Weights of a small GPT-style language model, trained from scratch on English Wikipedia.
Size: 15 layers, width 192, vocabulary 1537, 5.9M parameters.
Architecture: LayerNorm before each block, learned positions, tied embeddings.
Training: a variant of Muon for these matrices, 443M tokens.
MLP neurons of a small language model. Each row is named by its layer, matrix (down: output weights) and neuron, and shows model dimensions 16-143. Each number is 128 + 24 x the weight over its row's rms, rounded and kept within 0 to 255. Numbers have three digits each. A neuron's up and down rows have the sign that makes its largest values positive.
After each neuron's rows, "fires before" lists the tokens most often just after its 100 highest values on Wikipedia text that the model never trained on.

L4.down372:163107172094148127120122128132079132151144107115130089124112123125155133126156100138180120077128131113110143129093145167133118166118141124136123130117108140149132143138115139133178171101143134142135156127159172164136119133113135126156158152099127159097154126117128178140110170128140123127113110100121158158138162106152124116109126093157107163109103122118104124129129152124085112114119
fires before: "|---", "|", " H", "|---|---", " M", " D"

L10.down370:136108130153123113109110126126122080152107149079155132118135117129146127145099148168142148136146145107168136094105129136167110105149162092105121140145161139138143108162126189156134117161136161114144119148116104145089157133153123104139151103079111137116132132065093131156105108114157117142147127172137138116093110127115115074093107160111087114124103131081098131147121102165158135113146
fires before: " of", " to"

L3.down371:170140158150150164119091104106134184089081128136125132097119111073115126141154179113153144119133136108129099133122108098121096140089135111149184112193165125102120104124139137085116153129112142168125146133158128108131138122147115156139112119134134115136126103127123118101128085118126076115129160111139159125172078150162119148114151151119154148174147107128104145120091146111119091117177
fires before: "\n"

L7.down235:111137111148143118108100122113117118107129131152126109117137160120138106113111118145116130140119151104085145119153110142172159188146117148118144113072090136096143132123137114138172107127096160104106146111132108110070156113140135110157121140080075117142150110123144151120157145163113148094139161152164108117158088153134133112139114126100126073122122123144172113148152065098157136150165
fires before: "\n", " "

L8.down258:152145129120161128102143144083154118176101118107150144173179096136091134130139171133189115139121142142135154162143088109139116125114112079137137103108153133158166104102134135096132142107124142096089096092132106117102134080088168094114134108149122130121083168128177143112180156090110099132136117121134121125135127091157121096138126115109144125120112101133199138153144090132147153130112
fires before: ",", ":", " of", ".", "s", " and"

L3.down335:152131117147109143098149119158132147154113156156153127145125153157120148153157125140124138125151105097107182112099094080128116141153141149112164138126125133174132119118146119140107153132113119159167102181104147142132109144090128125115138119089137106081143162129136109171112183136125117111109136111143126122118100112153111145140168138125071120095095112131108086127147147105163133110167
fires before: "and", "ent", "ad", "oup", "ents"

L7.down175:117066137140142154114172100170122115143117134122112139142164137162085127132171139145111140114123146121137137142103092160124146093118154114121150123124134141125147112122082109156115146147110100125122159199086142117116118153150085136097112155168112121122155105128120100154123122122145101102153125129089092158164100143121123161161172095138148135038133114131137092110125187130143116133122
fires before: "ound", "r", "ad", "ch", "g", "my"

L10.down124:118148122120134123137123108113174077136193141138132129178153152162141130117134129119144132133097167114130119120116129106130084120144142140156128145123128078108131119135137139091117134137193141119072106144131137147115161117127136095132152126165109146113149119062157129124145089159117181139154128149102135130107159099180099152157144172162163161109163103129170115114136119118122118139118
fires before: "tern", "and", "ro", "th", "i", "er"

L8.down225:185110138125142141111095148094198106140107147130142158153155105136133171132150135134148137091128101112130136132134148102142099144114126092121166153158133119141093109146121162115122121132159178119121117112100123080148151085163137135170149129115183127120163132118145159082121098111131114098140145147112139149116099159124165148118059151107166119132113163138118155118089101151142160097121
fires before: "rat", "ing", " of", "ed", "r"

L8.down26:161110135179095126141100119099163107122121093147116151137139136161097117110084113102108120129143117097132137171128117118143158140143129105199130114179156117093122147153132115147120135112161146200138126162147126120109151103155143136133183142097073120154104136164139137110132124139167123115145093144151125122128102141142138147144124129101141157068100113129114113109130115123097124140128
fires before: "ough", "op", "let", "ose", "at", "us"

L3.down178:116136127165142092146112150093137116133131142109107167147111121148124120186143110112082111153144096144194168190093133115141155142147136120132175130116134117101146116165104136117146128096127120134162125135162150102130157134119083156095117181098092131126095131123136077130131146119135120116106181123175097171089131099118143111095096089140101114127112134131151121104127131123158132136120
fires before: " |", "A", " P"

L6.down371:134156184126139155120105073176118133148164131100100147135171128125165148145120109118116145112143117145129117139152128133103121113152131150104136121083145160163178142119105138131116147119160108092114152102144084120165161126132123122070114103114144152142178136101103135109151126133150111132120121133102152167136118165127117132166058116115137121081104102117143141119138113144159164134121
fires before: ")", "),", "–", ").", "):"

L12.down286:190095193108106102122125122154146137215160111142103129115129142126120148105156123108150094106133153142109154130128147099081126097097124136097115155102141126133140095108111140179135110146135085151102157154117130106118149142106079127125138128161128114095097160134163115124146131092124139145113161141132118132130134103127087133140088132124207097158176123142109119119130134104146135089159
fires before: " in", " by", " as", " on", " from", " at"

L4.down243:125128103145149127121127161124155134118114109131072115110115155083120095153134121129169126164137156111137153111132149137123171122126130065131117122120087158108122104130098110158103114130127074138156067104131153162130119119144110153126142154134147135169147119147149136115160136146124166133116113119144135085128137147114136105149100144128154118134123107091107107137155078110127092141139
fires before: " |", ";", "6"

L6.down59:133100154115151085119108111114119136112123077142162117108117129093136081143078087136111129125164107131153157123153164128147136159147147121094124126107115120167098132102120137088127153160124144130158085150162121148150126084154131141147131116131113136092095100124067118137118116155128144157124091137133109130105097141130155125126166158105133113142097171133127105132168079113080122138126
fires before: "w", "d", "al", "el", "p"

L4.down205:124171205151079118099111127141151142191115142106134144132145099148122162129145163110122139092122134125119128156119103093181109121116164162116086127139166141131139097160144132107145107085133128163120145096120089119159144116074100115089098116135165153121151143113124117107118129139140119108116140115100140112123153103151143140132115129102117143092104187078107113137134107112124138125117
fires before: "qu", "ach", "ff", "very", "as", "lect"

L6.down288:164131123084122133130163115125120115138147147151108145121162161096108191121146153111186140124125122092156114160143168109112118102133100120115098165118131115162166137144145131077110122108103134191134088157125137121140134143124117120129148113099159141152095155132146123088118117148121134122090076113130085121127150151125119116100151178113079118131098103128118114160106129128085130191135
fires before: "ing", " |", "le", "id", "er", "ov"

L12.down355:107112117119131097113155114164120105195146142136101134135118125113156119167161106097121143073119115101149110136129087136128132113162136145122186132197131134093129104103116160149128132119153146126129146168127143146131093152122150103139129138163155136134140144118104084099147167145113146100146102114092138104125114170159148109136168106143117129122154163150139098107147177158143127119132
fires before: "ound", "t", "ch", "my", "ts"

L4.down126:090121143151163079126126161165167086119112107098109121129173129146097129131126171150120157134134125127082168144159129140125101127133112176134149136118164100189126100102130152132143101094139133132103143126125125159119120179099102116134063151121124101151127122111162128127104158111138126132126101132116105113086128097119081101154116146142095120136125186099104127156138127101132153103089
fires before: "=", "-", "P", "M"

L4.down164:099130104120152085108159170134144080131126138125140154146112171180122084146114109127159116119186105126128164126131107134108126108165092129167135135073100127135133111098103119114083159145129128103114134122121116119144137131153138148148074130107128142148150119113163113128129139110136142095158146143148101098099154139129173113163119166165149099103155166128149112097153104109159153166137
fires before: "===", "==", "|", "The", "H"

L6.down162:102099102133094128122134151138136146117117122106131115132175122099087155109134121115173108128133160153109156120109170155152130126129090127134159170098150135098103094148120133157106172121158153133114083105099123150142135169180106143158173179079153123141139130103144123186138139117147177138122146130100147093092126116145119115126126146146146156098125128136148088127108134135075143138155
fires before: "\n", " of", ":", ",", " for", " to"

L10.down374:149114103101126172136149113082100113168121178122143129092164119102132164124143146112143129091137134110116119109127135131129180160098077108144102150122097153106167162120110130179118137143105123136157146135115148139119135112160131091121113126144135123068148113127156098126137133138183119115120162191139099157129126102120147147118129051122133116179160155135112138098115104154157146117094
fires before: " as", " 9", " in", " for", " 11", " from"

L9.down200:147101131112140150102111147120144177105118112150147140168130141115113132077157129082102127125147134085131134127127118104120126139141153093094100125121100117146104100082152124095130127126079119145099109113115125142137121137130151144089129108164111113155124121127143148149136111130111126135113120112119166107088135126146086140131112126125128135113099123136101070101167131155137162126146
fires before: "r", "est", "io", "ol", "it", "i"

L8.down57:143157106137168113070099073143155139098109152108097142143128107148133162091135130134098160095171143131141174148143107093132176118125111092164134120125152119089158158131094138138131105165136131139130110155134110112109143132150124143123169120110188133170118143117139121164150090144110142105104125167137152115111132150152140097103093193089104101135100116134120109144084086076146110132189
fires before: "p", "ent", "ber", "m", "mer", "n"

L4.down98:159112120160089123151108110103136172114111131212126109140135156137149125092115120122138120116095121139142141126150105120123106149093110153105137108158157133143093187142142109144117172139112146157081096124122152138122112129128121162099088166114104112161112163147116154093104107118098145127145088177115125106186097125150109123135086199117129115134152148123141117076101129114118154078147
fires before: "ird", "les", "ose", "ough", "ir", "ac"

L3.down292:128112177139181153136122121082140110134090128148101130104114109152077164151155105126157148135144100114144128140124136115115109132084093172159140126164132115127183102132136115075106134105126130118125155125109127114132136088145136189128106069150096093095149167141120161167120139129167129094105126135137173121120127116097121096140134147146143120130166120131180122107150112115156085120142
fires before: "\n", "at", " \"", "ile", "ite", "ose"

L4.down363:141129121121119110166142143147096132087148123150121158150145199142097141128098113134136108154131157133141110113117170105106089135101159068161112136125136120105124160136191150128125158159115127132118123159131140134141147097104087145135120123042109106160132135153144134153134135147129128112117109116130174117193099089100130144144125141131056140074140108098129117175062128148138125136139
fires before: "ia", "ed", "ing", " in", "er", "ity"

L7.down295:132168117135119124147094110118147104122126130137121148167138128125102163134156117150149111158121128116093082156132112137092137158167127096140107098113117124153117116119155117149123131112143090180106088136118156115145123101170175095099168134152125118172126132126110078135194142134127133105153118165144127103132194092155156132091100136091102101117105133088139118140130169087148165107146
fires before: " of", "her", "ic", "ain", "y", " ("

L12.down169:162114129135142131135092133118082129134119140130120185124153137133155161110135137148140111106143150102167133101105123151153088162109118075128127127142131118129090109120070128067134157125122155124123127136110129144119164171161151136181129145168110152112117131112100124150160128156126093143139180095164145109102158121116122073111138151142100082140158114105106099113123132093114106119141
fires before: "\n"

L12.down4:135164177113111115118089109147119125197103130162133127123172102082118155139125129117094114114188121107123121141167155103112089119131145161160156137151157082131115143129105114121131154126150152140093156122138140116167151129129122115157101081134113156092129149098129119124162106111137106143117150126139130166108143140125085084159111118104158149108097086154108161112100144099127164137101
fires before: ".", ",", "'s", " to", " and", " in"

L9.down325:116098141094142121126179128127149098118167135133111121113142123140165092124172122152098116141162173124170135102134119143135127114110120158147127143096110149143126154041103156132079118060113160119105128117081125146107108130103139161142168119124120137107119115154162156126105130105140128141118153118150125109154111132147149134137099121146111099111113139126129109164148133130160163168109
fires before: "ed", "er", "ing", "/", " his"

L12.down190:173139125166134139148152113149176120127156109136108120159144115127186133116088109152148120111133123103104114089167074122138113090102146159145116115105128118109121106120125123146118091111128141125125136148144152153106173084095136105131139156109124145090105156143114115117138147085078147107136121163154127149113153137147071176080073132164119165102140133108162105123097087129115143117149
fires before: "age", "le", "est", "ter", "he", "ages"

L3.down252:139103109131130074100116113118086135123167114122125143149172158086101134121120161123167145097140104123131158158107128148093123041087164157149138128130151127098142083122148130096137086137119120142164164130101147141108132102126127089107114130162114107092142129148141112138115114129175092134092162142146130118114151150131121168129118135142091139126136119147129097136106180090129167143103
fires before: " as", "est", "ol"

L12.down374:106170145164124132153156180111143145112084140122109131108132124090202153127129115114115124101139134151096123121112087097156135110109124126149143136110133161116129136065096160155148151157090129130138128123102172153123116124138131076123117171116176123138144097149089130156155091107133152133108085107135107099102147153131145147166112121136092144129150143130133135139147077129158129156096
fires before: "est", "as", "e", "ase", "ers", "ol"

L12.down376:138128152108096095110122118129113117048117112098109142136127146165100112136098144155117102144121153107133131108109160109152154133129173134164097139142130129081116130133110113142156115181140138105145109173153111119107125120152131122135112118090133146134089094151170119154118132125148107127134143140115125084115132179118105145148079139084126133126114107184126123107119143125136098086099
fires before: "==", "\n", " ==", " and"

L4.down84:145142124160100089149127111107087153157084132124112118124167099112089150180160080150108151103134114152113146140093156152094121133185125152140095143165149129123168112084150132119125137132103096109200098161186122132083117136094108130117138108097148150120141099122107126170192109111118118132129089126124111119138119153122140124158141129129135138103065109112122104173142111116141151140138
fires before: "ies", "ial", "ec", "ist", "ific", "us"

L4.down36:179136144110144143096074157135151131107103147121129125140171162124142168135126145121140141108129159115105145129141079111088156072129133123089151100130101161144125145139182130114174135130149115170125150159104109175149140128125161075093064164141152117110136105153133146139090110079123143112175149172121120137108144133112124153120106123145145100113115114149133104123097077156148148144146
fires before: "est", "ol", "ain", "ren", "rib", "act"

L6.down112:114104129119139139162143107121124092117117119105146133115065157085111158136141141115131091117168139156138139110115142132086095093102115118105140110119122121066105149099113152155116145150183121131103129143105172148154114162151133109091159141095150148139206141141120133139128154111162097127090133103135181115147120118134095115159115110170165122136119129095134090081086127133152125141126
fires before: ",", ":", ")", " |"

L10.down193:102129111131110129094132106138098173155136123128115096140133118098123165164122105135121118101105183111143172127148110140152101108134166158119144118159125141141120169131097109131121150152110123122127146195140185095104069113091123130096136114119143094129122099139102123145066112096102157106097074113115167116141129108138167095102089100145147133128150150122139133148109118146146163084114
fires before: "-", "\n", " |", " well", ";"

L3.down373:118105141170120159111108118172111134159102129128119143120146119133109109140113105145129142150130136144121093114112091094155139086161148086147134168094139146105133102144099178131142137152128157150171155137144168126102114182087139161158157160146114133124129121147121123100127075110151176109117107116118146140117123094135151114132110117102131120084109116126156134153124096127108128109093
fires before: "ear", "ult", "id", "erv", "ul"

L3.down277:149155173111127101163134113132143104074162084151084115120146167098153133100157102153138127130122138119143136146104116140117116087148093132148105148159147097119160150092123133056105140177130106170134105149155093116157158128118148119146138125132121126075118107162133126145143140137160112142142144170115148119100143091141114122150112108097124139131132137107123082129088133143122150159113
fires before: "ro", "l", "oin", "th", "s", "ar"

L12.down292:083108174140134125121123124132127118121085123113172123141074136110088121150136137124134140145129109116136082137088158150145120120120126083132120108121138108131115095154137143151142143098095224152120140111095119180155157127140106116156124100126130125148159117105104099140144157087146141107140089107127180125132121155120168156104150164133110165141128136108138111140136090123115119178116
fires before: " of", "y", "p", "er", "e", "it"

L8.down175:122113109131130144162090184088182134141088108097121149180147101137132131108117092199077130093134121140163119173126124091125109140097127137157168163133144118096138116117134127114106121114162133172130145119129125128116105143113103121130120136148156094137147102156072148149145111152106100112148122128107118091087110118127166144128137155139074136133091149131096122148101111098157159123134
fires before: "=", "P", "M", "ity", "op"

L8.down243:196154147097158141112115124135128133198124100156115172088161186107131189117160144091110078104167154185117100167110144125145099143139110147142139149075124120114122143120164144148119152122123170110158123135127124107136130113131081134078097104143137120094147141151096108105091131101149126132135128143123099114139136095087143130122107134130123141112130106112105111142137099179142134124100
fires before: "ian", "ro", "el", "y", " (", "ing"

L12.down191:120163145150176130139110169102110124101134122148106131116075143118119112156144150061082130117125138135140113159101139141120115115141134131121118108118138111118131099080136150120119113128120141151109149153159157121128153159141076182183167154144137118180142115185126133125116097109152127079113140123065150122135116110123088117099127104132109137149108156124117108100177146171108118099127
fires before: "8", "9", " 9", "7", " 8"

L12.down184:151125139115175150108109132094077143068170091122103127132096147122155137180154135111211125095127137143139114135111123095139113124122089126126103112206100114114094119144093135116153097108116119136104173139114166152097148136140154168141161129124139100117132099151101134100139138138109144144098146120110110114166123112122157109135146090138133116169145104127111127160150091121149114111141
fires before: "\n", " ("

L3.down155:144061103154086139105112153098135140134106106125133113088096156126064115134096105114137127102159153167152119148121130137142149124099116108145137125125124135090143107128092136129078147158141137154143101141139098158122128115143143125102083140102149129100143138122124078103114130146157141111165153089104137159161116150149142175131143127162138141100141123165151139163096119140138111141133
fires before: ":", "ice", " off"

L3.down89:118131134145152161107122091190112122144148092099123093120159158144099119135102162159180137130142141153113157111127125100093144071124151112162159164132114165128124142159130108127125153131133108115121139115105152138071124132099120159141072066113130082121102153121097131144118102154119124105093128137158145077113072135116108128146140108137143163134126142104144127170088151117085141121176
fires before: " |", "\n", " is", " was", "E", "W"

L4.down315:132138130103103150155102111112118134136101118196154145120153161114076126118175148144135095125114119085125107139122137110086126157070122118159155133147132147115160170105129144099177162113105126139097089147153090132123138125130131122128129129108138085143121096138125173109106131150101109157123109139157069141134125108170136133141109102127106152161120126124169124109099109094117127160159
fires before: "ose", "ird", "ough", "ir", "os", "a"

L3.down304:130123168130160116129133156153179095154122150112138118158101104093135168141116139120164117144079107157076141159107129144149128133132122122149127143149143146168145098120149148137142075091120134134135048143086142118123144120141093136126152116142153117114087141139117115088145117123136147117158098119106188126121122089121125124102115151121146138105060136127164091106098145085131152112139
fires before: " of", "ain", "ic", "ained", "y"

L9.down234:151104089104110126131140146141155109109131143109117116126129176083156114138124123144096154114178102167129135159121101126117148126117094137159152161135124149095159144159098145154125106129134121124156143148143105130141115153150120132121122097119104113063175130146160120121106152149146099132141103135130121141147083071131099109077107135135108131136120120163130091129135120128169087145097
fires before: "ed", "ing", "es", "ional"

L3.down119:101141139143137088131102147135110112150124116100124206136133127131111093118135167135090134118116123073138100100110138132130124171102138177134148146129134143129134127124143112104154149143109139139125155169093129158060120147138091148139152148100088119097118123134104083156112066115159129105172127161150142147107091114126114174124166152127113174079106104159121122156128087073151149121137
fires before: ".", "e", "ed", "istory", "ee", "is"

L7.down327:162111150140150160177131150149102140185150140150122145109098136137086164115106103112146151118110127115102116132119109119108091112134159168146145096100157136140087156121165122119127115093124136136175154116137078142109134133164144150109131110146131147108107123146127105075086118149149121123153099138132132128134087147132145108141111153135120104148131163179117109166124131094086056126155
fires before: "\n", "|"

L8.down350:150104137105124107113124111126125094088113111143116122084131103140135075143088127142172135096121140140156123129104089153102136095140153090096103138122132106158137142127120178170146138169150139146196130170159113134110167147110099141169116144143148135067149104122105107122143136127130103102120149171105123160169102125111163157132137154153174086137138133120121138148151088105098112103169
fires before: " of", ":", "y", "ing", "ren"

L10.down162:136148150128121100103106158131137132134123167117092099106126114145120153123141119093134137092123128101169156103058144126150111129147158160142142124128149176140142124161107143166140089132078164097125149092128120134112138112127105150166071186138093119133150120143093143117136176132132174141139131174097108129133136095124082140175087134135113132108122143119144130125108104142102150119128
fires before: "ach", "very", "ast", "ff", "as", "ut"

L4.down55:100134106132153131149122133151132115176141143133088135164132140174159074153150091133142079155109132125166156142123143128129145093168109112127120146132062127086089152135160118151122139137121086143109142105133137093161137139138179125100114155124085124173150119176126136110110104115138092131108180084123121116144148148097128135132066135123126118116129136097102086092135145136175134130094
fires before: " |", "\n", " P"

L3.down50:131113146119142122109167129160125123119124109099161132124140146106145109134103082135116075121121131154098142121119129138126124143114118119117115153120165131149139119135073126135054112126139125142113181114152126160150120128088140120159124131117111124111143130109122126117112130125186132121125113156132142116092062118130150149150147140140161144094127113116119122145142137153187102176122
fires before: "or", "duc", "es", "ed", "ct", " not"

L8.down162:160149137131153103119126175115092165158110131108139071098128134147145181124152127108147115115140105167080161154117098122129114111150146108178140126112121153097154133104119139125115146130153118117064108126167145171150143096116116137141146124113117127137159119088128154158109145109092105122144148093146169109162136095152157121128162117123144143145127119123094115121114085126123105115145
fires before: ",", ".", " of", " and", " II", "s"

L3.down23:087131106153139124120121152133135122088147117127133120175166181125125112065116152130108068135107131164147148161099147144142177128152092154098115131099135134101135126124133126117137135123128141106114128089131141146116111128131148132210155115122107140156127117105119119127128080133132103077071162117113135150150088145115152136158144193121107094112120102121100085143108116106103094150140
fires before: " |", "\n", " ", " 5", " 7", " 1"

L10.down125:128132112115126143121153111147135151073120167102100187114122140107190110126160098151120102151124120126091126112101127120130128126144098132097124111148126095141149121122153169140184111116134166089092152130143154149115129141159127081115148148124174071132146108100161144115132135100113155167159115122133144134137134107160092133132129131112129159120111111111182097156129125097111114153118
fires before: "le", "ular", "ts", "ions", "les", "ted"

L6.down286:129070129138165103125121190163091125134106109141102134167079146087135127102167148139142138109130138119185145131095161140090075118120128114142107124151134141131088126140151173119143137098139104146113159178153176081156119153075099112167118132143083105105129126140102147107140123121119119127098103126125097150144165100145116144103147136164141122159158166102126113111087134167113116128098
fires before: "|", "|---", " in", "|---|---", " on"

L12.down24:131116138130071091104146088151091144133144105135122140154127099125146104157120131132113160171133157126139156121155150133142143115149136110168146114153139099144128096098117127093129156135117104108131106133097137126048131161125086090099142108117145113137160130140161109126105126150099150108115116145155114148145100115070123162162128110137183128094104084151146126173159131142127110141117
fires before: " by", " as", " to", "ed"

L6.down221:131103119113125115152112170141146090121142118118160117134141135147117100102147155139111120154183152140166179125103098137100118109175060127131136175105113112185135153111103132128127111136140129106120134081113123140128121107106127123170120120102079092129152135124149107145132164150161152123140122120147073089105106097105137155150141126137143091112117167130150129117164151103172120153145
fires before: "===", "==", "=", "a", "ane", "|"

L12.down5:138129125172143145119131144116150108137142142134139119168129106119108114109118115101150136105153100115169154143122134156074134108102126152126113155101098087154117135134074109088111108104065166123185127143127149148101130103195094142122143132133120142131141105108162136136114097077136142160092146135148173149131069128123113083114105100172122168102128121164111140134106131183114097139137
fires before: "ment", "ing", "ch", "ed", "ation", "ion"

L10.down116:147133149147124127126155099098129144157119119128101102126119113096137138141126130123151138146187120145098108157135113130137171118153184165109152113086115130129145100125157113144119135138093111139136108131118122104110128135149156136141113119118139089152124114064146126134073158090044139122130140105111146109074131091107163156144166156159097150161119123139131118154161134170110141135170
fires before: "=", "-", "C", "otes", "M", "In"

L10.down91:114084104068098116127129111123119105089110123138129105116147131118129129128137118081099151131142119139128148120105134136096132099157163099085153124139146136097151129144112117097121125162137158150104137107151154179132097172117130150107068119169135116123151119109099156162089148087153097123139133189125096087095122132159132111111107159104137104126140132162145114140137152151094168138138
fires before: "io", "ac", "i", "y", "it"

L9.down224:128127120108067139106093168111130096131117097096111068147128115097123119155130131148110150126141126130120163138132144096105120144135122163159108116094123161099099128124159117168131160138125122138123036138113162129109147118119125157150108125117097132157173156139157136174161116144113097148109136114131111148154103092112087148159099111124169115112131122114117104183142103144153159127133
fires before: " to", " by", " as", ".", "ly"

L12.down352:134127152138120184128136115087090088101103148153118142111143113090164092203134152098142134143174133151121125175135167134112124162113156134136167154131105141159099097103121149101121145141105113131119127113144130133136117114136112102116157111157134115134082089090103133103118118157150133096127110121131097139108136168129154155140113135127147106083104116112119142118110097171122139098136
fires before: "qu", "ff", "ach", "p", "very", "pis"

L12.down0:132153102190121133135120136124133110184158140137139121123148118118064108116089116145113128088140132103117109139148118151085122123127069104153167129152145101122154131118131123138121148159127142153116159116138173115137128143088101109144144112113126154083157124148135162134119102145132160140116111155101112107110087104136120126113123118065070148147140135142136089101155119111109143187150
fires before: "ird", "ose", "ough", "ir", "ing"

L10.down17:188152153035101184092097170135156098103114099127140139145099139118135162155163134086121111119127138089143157140155111165099102127121116141097126131120100120148135123114143122113118135147116149113159143162108173104141129140135118095133174094161170122174089162119122154148140111115145104095104101123129120120154104136113160121142143177130086165128087094107071141134126123122125125134085
fires before: "ing", " its", "ings", "er", "h"

L6.down107:125136095149115125098096118125157127130144144139128148116126151127123089127104104103157151141115157117164134151094103119037131126141117086117113074114163194120140105111173103134154098148148118164146137179106163125074118113155133108105162173146116084120145099143126173129137145132145105105119138105125131149116145123131133144138122150124107116146175164155104135191094105104125128129155
fires before: "\n"

L3.down305:109093154121103103111162137102125116135107066171107103121184136154159124161118136126131108132137116099104164127141098073117121088143182138130201115125117182122125103148116145142151146152150112152158121141121136121123092126100109121123157116151083140124115117095140116126155093151118115153137124102139121165110093123143107160117089155120126103110139113145089139171126082105137148094134
fires before: "\n"

L6.down368:171132136130128104155065104180101106183138117088121133166129133130130150165172165161129119111127103161126146188091147132090080134122137124145170111156160119110106111124120107154144168128139093100141084128101117129128108117159128112104119082174093112117107118119113113161114100127136100147154140137153136096119103104152148104146132142142168159148165094113099103155113107125128114076146
fires before: ",", " he"

L6.down298:105129109122130103125098118116150112143111109140098139062127150147099121134147093132134161150124111147120139102156160099139172120101085124129145134105129166095107128111073124117159138063139130155176123082181110125128162095147135116150079128107131133119090167112180123139145119128129120126174159090149142164153103135134148148139087132117152101140128148147136102159133160095140084154128
fires before: "er", "ut", "le", ":", "ale"

L3.down251:135142180145112099083109111134138137098111140144123149144136161089070140134133095140104111105128091120124135134124144138099152102135092156136116126163173117143146136121147126128098106116132150126143181160136169119131162127134178162085144187143114152135115129085098151124119103088125128081106151121098139130136089111116132149113149127154173126085123134136179160148088126098144143137121
fires before: " of", "s", "ed", " to", " the", "ing"

L3.down382:145129154139115098081151103111108186167116163135139114140137132149172151137129119127131138103113156133115145121129140127101119132172208134132137174131120164140126135164107150147076173090105106129170111107161135112105115131147113132159127112106106150125126115129117122133087145144107142113119116139133099138085118118131133146114127089116139165084140107092144095143111135124148129080127
fires before: "and", "ad", "oup", "ab", "ived", "ound"

L3.down301:137114108113170156138146096084111125175132184157157115125118147090115108130154104163120123133113116107106107105128144156141112132134129117092117133115145097159162103158150118117121098098107166128134154130140123168170139130126155129100146100151135133094126153145111147132132140138166115152102085133158121102096158159108058150123136137150096097134096141107198127139153137121138147090071
fires before: "le", "er", "ck", "om", "ok", "se"

L12.down305:111098160108126116156127082146145086040120116104092140133146119117129151132147097095146108127127127149133092130120142167125135158129133121125170147121127116101114107108122146144146154141109124127229140124136108109182150135075149135143112156123172149168106100164132146107190150129142109110131126135126057120120125163145110132127121131084144170142130093095085127116134105140081147153147
fires before: "eral", "ry", " of", "us", "ity", "ial"

L3.down102:088134163147073161129118131143110179144114154090140159110117081126139116158107143101140113119152130107122146144126119138105096106113126112127111142123156154139133113138117161139155154124119148169127114085141112142119099137117102126119129165171118090140173131112096137103121143106127150143115126149133156117138119111153086116133117163126118167124059190135129131126054089150177103078163
fires before: "qu", "ff", "ach", "pis", "very"

L12.down317:148104184111119154173096124096098116166126137082156130114133184125141130110141136130160150109130129114152128135155101102089105136120126175116112119148114133156142150119160169114111178111141112143144112133111115137093128139157132067142125124068084148132114125128121157130104132189095156162151140130136119160148129105117135086183202149154096140118109154100109120130100091125132145114143
fires before: "ed", "e", "ative", "es", "ist"